{"num_hidden_layers": 16, "hidden_act": "tanh_gelu", "norm_place": "pre", "rope_theta": 7130.0, "rope_fraction": 1.0, "init": "uniform", "optimizer": "muon_variant", "lr_mult_qkv": 0.7, "beta1": 0.9, "decay_shape": "linear", "final_lr_fraction": 0.02, "max_seq_len": 2048, "doc_mask": true, "max_steps": 5724, "dataset": "wikipedia_en"}
MLP neurons of a small language model. Each row is named by its layer, matrix (up: input weights) and neuron, and shows model dimensions 240-367. Each number is 500 + 50 x the weight over its row's rms, rounded and kept within 0 to 999. Numbers have three digits each.
After each neuron's rows, "fires on" lists the tokens most often at its 100 highest values on Wikipedia text that the model never trained on.

L9.up1664:514625540528616470476503447481518516546442554584501496380520483530538502378573496539456463506545520513435442532471491473506537500507479563473541551508463490468510473471482500495529504512552477527534420498479441535469516540567580546480492504461477495479526395648494482428536592418473529518511444510464570540474504608530492445486490554524529539444582514538510526531457417426447463494401
fires on: " to", " would", " could", " may", " did"

L9.up1288:471461428594466531504500503618403530421430468584495417598499487444540434504526510576412518448562523413416446526341481479448511483465466422455530510562491439560536477515470499472490448519490396485476474587458491603358456447391499606495550572524526438453505472538503486568521427482484419489511511415479428458464486579444545453506470428525500475471417432463415370533495562486541399540499
fires on: "–", "-", "19", "=", ".", " of"

L9.up217:544479434520573526486566522537499446480403474600529403521526534443580507626515501534418453528530468469452523553412542510472534514466488563566524539487431553541483486484524546531518467453484505539607474481508537444400478459585536534442487412552528427548522433502501424460458495554503413449423579507471439497524485550560539434540506469513469499559508552457469487499537545492499547521448
fires on: "–", "born", " –", "-", " |", ":"

L9.up2593:545501475405567456592498452575479474564441492457424514520533398533463511544461508446575517502493630525417517402390570497485579455408495475477469502518431581502491607433508499438450481450496549475504498490490481539594475396457467486499532576554530591552443510495516543493476434465519567502483488523427551436392545520409517426525510477453383492455503488416540458527517490502455473475505
fires on: "'", " member", " record", " part"

L9.up2237:479516527523519414508461555472509576560607460437535460492485530459545426488482496492472457470567426520447513500527488474485513441513538442592519499551499538522565506463510529569491454495510551481631477524508515400490468526443413477515532444529451561527460476509627424486501583525506526484526482482549456501452553522568579478522512459497480479410600411535555447536551407460540368547472
fires on: "G", " V", " G", " v", " g"

L9.up2153:601440459503509520469498452473455527435520463517526548537537514477473459460479515391521520471538441458519477514517516522444489492544489451484519461558441471472506444496543540522549492547515533468480465554569512529505448406533463558528485476443466533471462555518489437486487482538487466476453497520537497467514559466455483428554454587492446464471476558542538436581500433509548558494449
fires on: ".", " in", ":", " de"

L9.up597:559441525415477517538554468415418481477515496480484582412454469445508393500515538522518546457479449447438461526473479512514484515548661509511561460433508443553503516467439526478499479446412539457498533461469552548504451545495508567495607474549517593466476560470479562569489533533562427484387471471480419535565495508468565498582484466552524404431543470502557507495560397493497499488545
fires on: "=", "-", "/", "."

L9.up953:489513524483557512514507529475468547462465533505463448460563459460518484389475510573494503512509444525515519571456497537449551509493525411418552500586448437560559527504544525497426434503541514518557355516429609498482457513646480527507441452594503511584592422524541557551472514542501454568539464507465452421485518521585449538578511412527487474483528493539523635478520502522582546558468
fires on: ",", " |", " to", "="

L9.up2462:516564483537510492503608539451499449510461544466510473450486475472464479451465481483536458515565504583494508524514540437465482475465457466487470505563564540416526523478519608437456472455450428485444645578461533481464608483553575479402475465500562489501486451551497499423506544431507527505533523461418450549461505504486500488467480570482592555525507452557479485625556519520535512576472
fires on: " to", " can", " Can", " mod", " fact", " could"

L9.up2673:523442446569435498484458445535423538497513469456545456430533558470456485572480600479559506422487432431517490462499507483422545432523450467525619543579519444590466533496533456509498501509466516525507514586572434527524581444478470493477458515526462517511496482487542449451537578537529443437533449518517518505492518410445451494492475490538557470445490445475463411531441545479590474418464
fires on: ":", ".", " |", " for", " a"

L9.up24:475487527498545453525514465521510482511509531443471504537433472573488550586540479505478417521505476494595468622419531563496522502483589525388442568483535507566507502427385456572518459556514598537479439605453502459470413429409507471528489474529509520531639473460517474525488480515523532537515483525538506519419542504494498550394465506424416605523489484482495487490428556436478454521555
fires on: ",", " and", " was", " in", " (", " from"

L9.up978:443530536513479544475537508461465576500503453489500450571566437433512463488463564509454449488479466443493500508536486518531505540495446436547417498553513491526467546403492554478533392506445577520501539522466491547406512458435481439501639553553452480488545506447474508489488522600474511519551507401513481498473449518469500567550445575492482511493475462466466463455509497457513581537566
fires on: "D", " off", " D", " Ge", " se"

L9.up1657:471508422493584480535597439487467468489513453482499531536561460505438414582562509495498482455455506456569507496446557468509509465462604475535510479489507459494553440491428437508513478437498472472538535480433435490430487465486588503440475411399515512565463497426505468511533415500514536460390482403516428632441451466466554514422461493532494551528412395440562409452547520453468432452580
fires on: " and", "-", ",", " or", " Haw"

L9.up348:453446583431520528523496474526530466511462409528484512372396415520471558421487571483547535484509551463536549551514524506469483393490430440421412513461491497459469559516493493497591473452470424557510501538467494503450444486516563461495518461581412469427535489518515514524459455562529382458520523466457524530483425528430495452505401473553470462439483524603491513471458536458476495499498
fires on: "|", " an", " one", " two", " three"

L9.up2287:543398510515551580521496457492415464407498514565488507444448564508483472545467513588485455464523434426468452490514466470514468562532428497514433508495583500494577539553484486558540523494429514498548556559489543505486466463513498537453445434522544438499467549472480529442471425419491495432575532459478442562449404512454464510516444548507521451458487460444487497480493549450520563479520
fires on: "|", "os", " of", "rib", "R"

L9.up140:497466513550454596495519508449482472461587520476432420520516498524559563510504484511527567610502445433459515459496489499488417556444553527491513541445548455488573540580453513502486611576474454510501494470449425554586491566404427561514482451599448495549526607503517566536492483475544502465474468505482464493583442521535615413433506462529469545498462497440509530479533452512455404455504
fires on: " 2", " 1", " 4", "\n\n", " 5", " 3"

L9.up1700:490471491453499493475507604421423574483497506412406511497522549513451532559487528488579452490505515474459488376559454489445549522425539367434486551451545516537506498492517495534537501475543494634609543445548492443616503482465400530469491441503448460400510520520578528444462453462599663525470543456431543556591477491538549569590480459485458513410484598477460491551534586481463468549529
fires on: " |", "\n\n", "\n", " 1"

L9.up1465:561517525440540460505461497495412460518486499534487448493497469480584560552546497458526515435531427452425499473544473484482532517567455530569448472489473452608493574514550500468465505491499584473486523561488433564410537435584601432546521499561554512481441427543402581615509551536475542469519577533558450501488536584473579638646534539505527517517542462452557539513473578543585454587461
fires on: " began", " for", " continued", "Be", " started", "E"

L9.up1524:533427528346464580553562442455432431482537461500488573509478514572494451526485493483419473481520584544461530514528560541546496505465556557451513509517493584442560480481509516488516450564496461553511583530549542489460486434456548506589538582488456522501513492482559615531481472454448465518556521497518458548554511508480635444493559452459610457413514460542591483483469422541432446538525
fires on: "-", "\n\n", "=", ",", " -", "\n"

L9.up754:483433500494524521566503466489474520568430413608470493453458462475467536533536520538544515506486500501489535555445495507672504536537471579475512566486490475533453466496488474444512489482595552502401530492487517441449552565556451534527478450466560392507587440609518490425449520424564451513508582462460419589524422490495529478522450576472522434544516514377437432564465524480628563507516
fires on: " |", " (", " New", ":", "en"

L9.up1042:532511533525483523497432498530487468522432487513438541473564516395462422475499582486544492456443520441553572601422538617489501467462468430559558403483524497462539498522431491410457441502533533503502555512490487444576536500514501460607508537426491530448594472557487414574475512574564480494535436487487457505465575459419521447533402485456586502433455573554608564451543558453603410578470
fires on: ",", " votes", " election", ";"

L9.up549:517441479485463515579454548483464586534451555496512476509422559471491492480439513574464527452535520578421436449554569416495513510449494470500558462466505515510513480558472575464549450450499539418572495601434588540424548524503505575520522504425524458549524495515521459608526517463589484493482427507501459566492575551492522525502586540552554494538522465501512540556485454482650482574552
fires on: "=", ",", " such", " similar", " ="

L9.up1490:514485447455417456524500436513472421477390578498447481517499510488473538448510512344444562361541529402506552530551557482469544561486476513462521493578507486556610585458551491510502445504509484484504464512404407414450555521435492495521507488504586465432532522468548484563565506519511534512587441493572523443491571500494612518485521509483570501592494528487552527513551547538534483527468
fires on: "\n", " was", "  ", " to", " it", " would"

L9.up733:536443483501435394510513555526569530504455550380470514459428481583515528413456445555500537469580437510504496557490467457520419410395601436503486471518472550495527513559455453461483487457424505458504654550558624578475569436561564604433559487435535496495460445472559497493484557450433361417547509435510469516416504606404559448451539493475455462591519531543523548492520606512524394408494
fires on: "=", " ="

L9.up2740:582561580531559531574638481459369568415437554533447435505474514450473479569438433516487458516516467543570485434477571559526540463494492494612552424510462555510449503460598484421492508426433542507448454490496454421520513513534515498537516486528504504511494541470550496548573507397376544479516522440410491449498542465483398499541483503530564609461527537524434435489581483474461378433524
fires on: "-", " of", "ie"

L9.up1565:640407416484528473554377536602499518472491419427492616572488536522470548423432545493480549413495511592442410534519522471437535486537626520510457457488486537510543539444568507466557526509493528535590536522504548519521470418391453414537621496544508560498567442534470499521480477494577454502492509504437478508519493519528576507483504499461560515432542431482530520570553468422520542557436
fires on: " G", "G", "E", " J", " W"

L9.up1250:510584577575488483412484433580348456456581476480425487581530492546388476420494485456552422519532466502486490440379443515454510531502513547572496494510575489419525553484608532469465526480467488491579522571527467458470569504476484427453460503469534470422528539502475517556443523407590373522482504564518516554442472577472510513528543521417468484541588512501448524519519436556488488541596
fires on: " of", "-", "|", ","

L9.up1562:500368442493504480475549502467511479413470439500598583554507570441477490541493488441465527547456420434510451500470463479478429419462485479544536572560391470564485475525511498591550504558547525568481507500484544456508547505437479500590504514516497456525601361508560464402500494520509526541450492429497469522464460515538517383467466462511437488499450622527468467530530524495565446393544
fires on: " a", " an", " A", " |"

L9.up968:486586508507477601543514497421450529360539458473416517475551575495550540457582550528536489452465470562601426416561582589488486510434466520513514381419422449502549576492575509392577499551414475472494448561402454512502434453449508420389543497553470549426519566517531427473570514491380412490528571551472490523452431529488606468572485508530492543514513468346492480535536503530528453498522
fires on: "-", "\n", "0", " 0"

L9.up534:545420520406475543537422453463527501460584558497517595524569507517466520380441523524466523465585486521432441408477521482530543462571513463458539537488392545463513490562524490509608483484419486501595528554513472567479479563501462565541443494504527512599487544419553548524581511463517522447551449479473483522371473543499524529457508490445444503598543510414480430496520459578436574462515
fires on: "=", " =", "s"

L9.up2302:484407482513551466537533502495508538493588457428459507432470504490397498526553394495471537461484356507584482524483545561455540483531508546541457512447513444496540467472484437455484440433504521509420487479490502473415473455413356489543489454465592394522522545513465426492510491498411505461450437521559596533453469552518420444470463536451466509498516426486517549583565561425507473557459
fires on: " to", " a", " by", " new"

L9.up2266:462443505505438561562545500494474457512452434488540370540508480434493496431469495561493470507609490478512421595506500447525509493508493549508423581511507568520538487439535506483538539599438440552425538526664459512495586481456560514473576576470500537490474493435601528605478531464495379525502488459492442534499456559423533593434579409490535447551439614442469563497497476456575458482536
fires on: " int", " exp", " Released", " app", " off"

L9.up1601:450500587478480505502539480468407482502444503451514553556554437441486548576435503500484491514592498511573524574550500533530498502455452430526508398502465491557464602442462531497524504445484514430492500510536529423477473461506589489471511540523571511448530481578510510440402514450498518482480558505477447464471494504571459488530504454471586504542507478454578586467518577604533551514493
fires on: ":", " to", " started", "°", " began", " by"

L9.up844:490515483500524563427447386516549436530521490494513484433498544531507548429509454434524489510540516457572521547530557523504500513496530445515458459508526538485566433537461494553580564557501496533406528454599407549491482498456531540576512547541473498467498528448587467515563493433521417477510391494538455341526526516456488584502460468497494455553472513551512550526499545506489554445534
fires on: " the", " was", " would", " and", " to", "'"

L9.up1339:469536483484568433475509550453452430598482579466454510519424487508458472489499559481516490555429517581479458565522435593548600489466491395489528549511416487441479548454515486538498463567460633505413520532518460498524404561486427491549442418449543506573604368518408525439544540514456616495591559516498566562433464519489515556481516481558488386562494490538623437545452547524546443436537
fires on: " and", " but", " since", ","

L9.up393:475471497478527496449544504494462398492462464516519447537588563394560507421498594485438519493466543430462502509505498494485571507483608608487546439473486512561518466523517545543483528502550510567518448426473519521468497538501552537477533449481441494478691524528416497621477528504476477465477569518430442402381512434470488528572566532572520484428504477542520500530450470618574481519478
fires on: ",", " |", " the", " of", " that"

L9.up1592:550542455457414512573486506518558462446501540503455506532496500525568473484413408602499573522451506474625427557513469499508571542527497467484480482368455501429517424548557552466500485453488466485524524458499452488498525474467460568495521588551491502462416499490486522479536546593518490493457429390430378514501555472528501569507501506490473535500498510527557400480558462584439396510543
fires on: " =", " is", " be", "R", "="

L9.up1676:419515513591538439478437509465444488439569497502499471491513486461537490430542509467454520574525518404509462523466473530440636486555583580524560423541654537557499453409478522555420458473507516550504505533482483502487535533459539541391478403538574505529538562513498470495480510406537364450477570525482546467430498506432581495462543531519525512382462534523495532498481390591501437560503
fires on: " |", ",", "\n", ".", "-"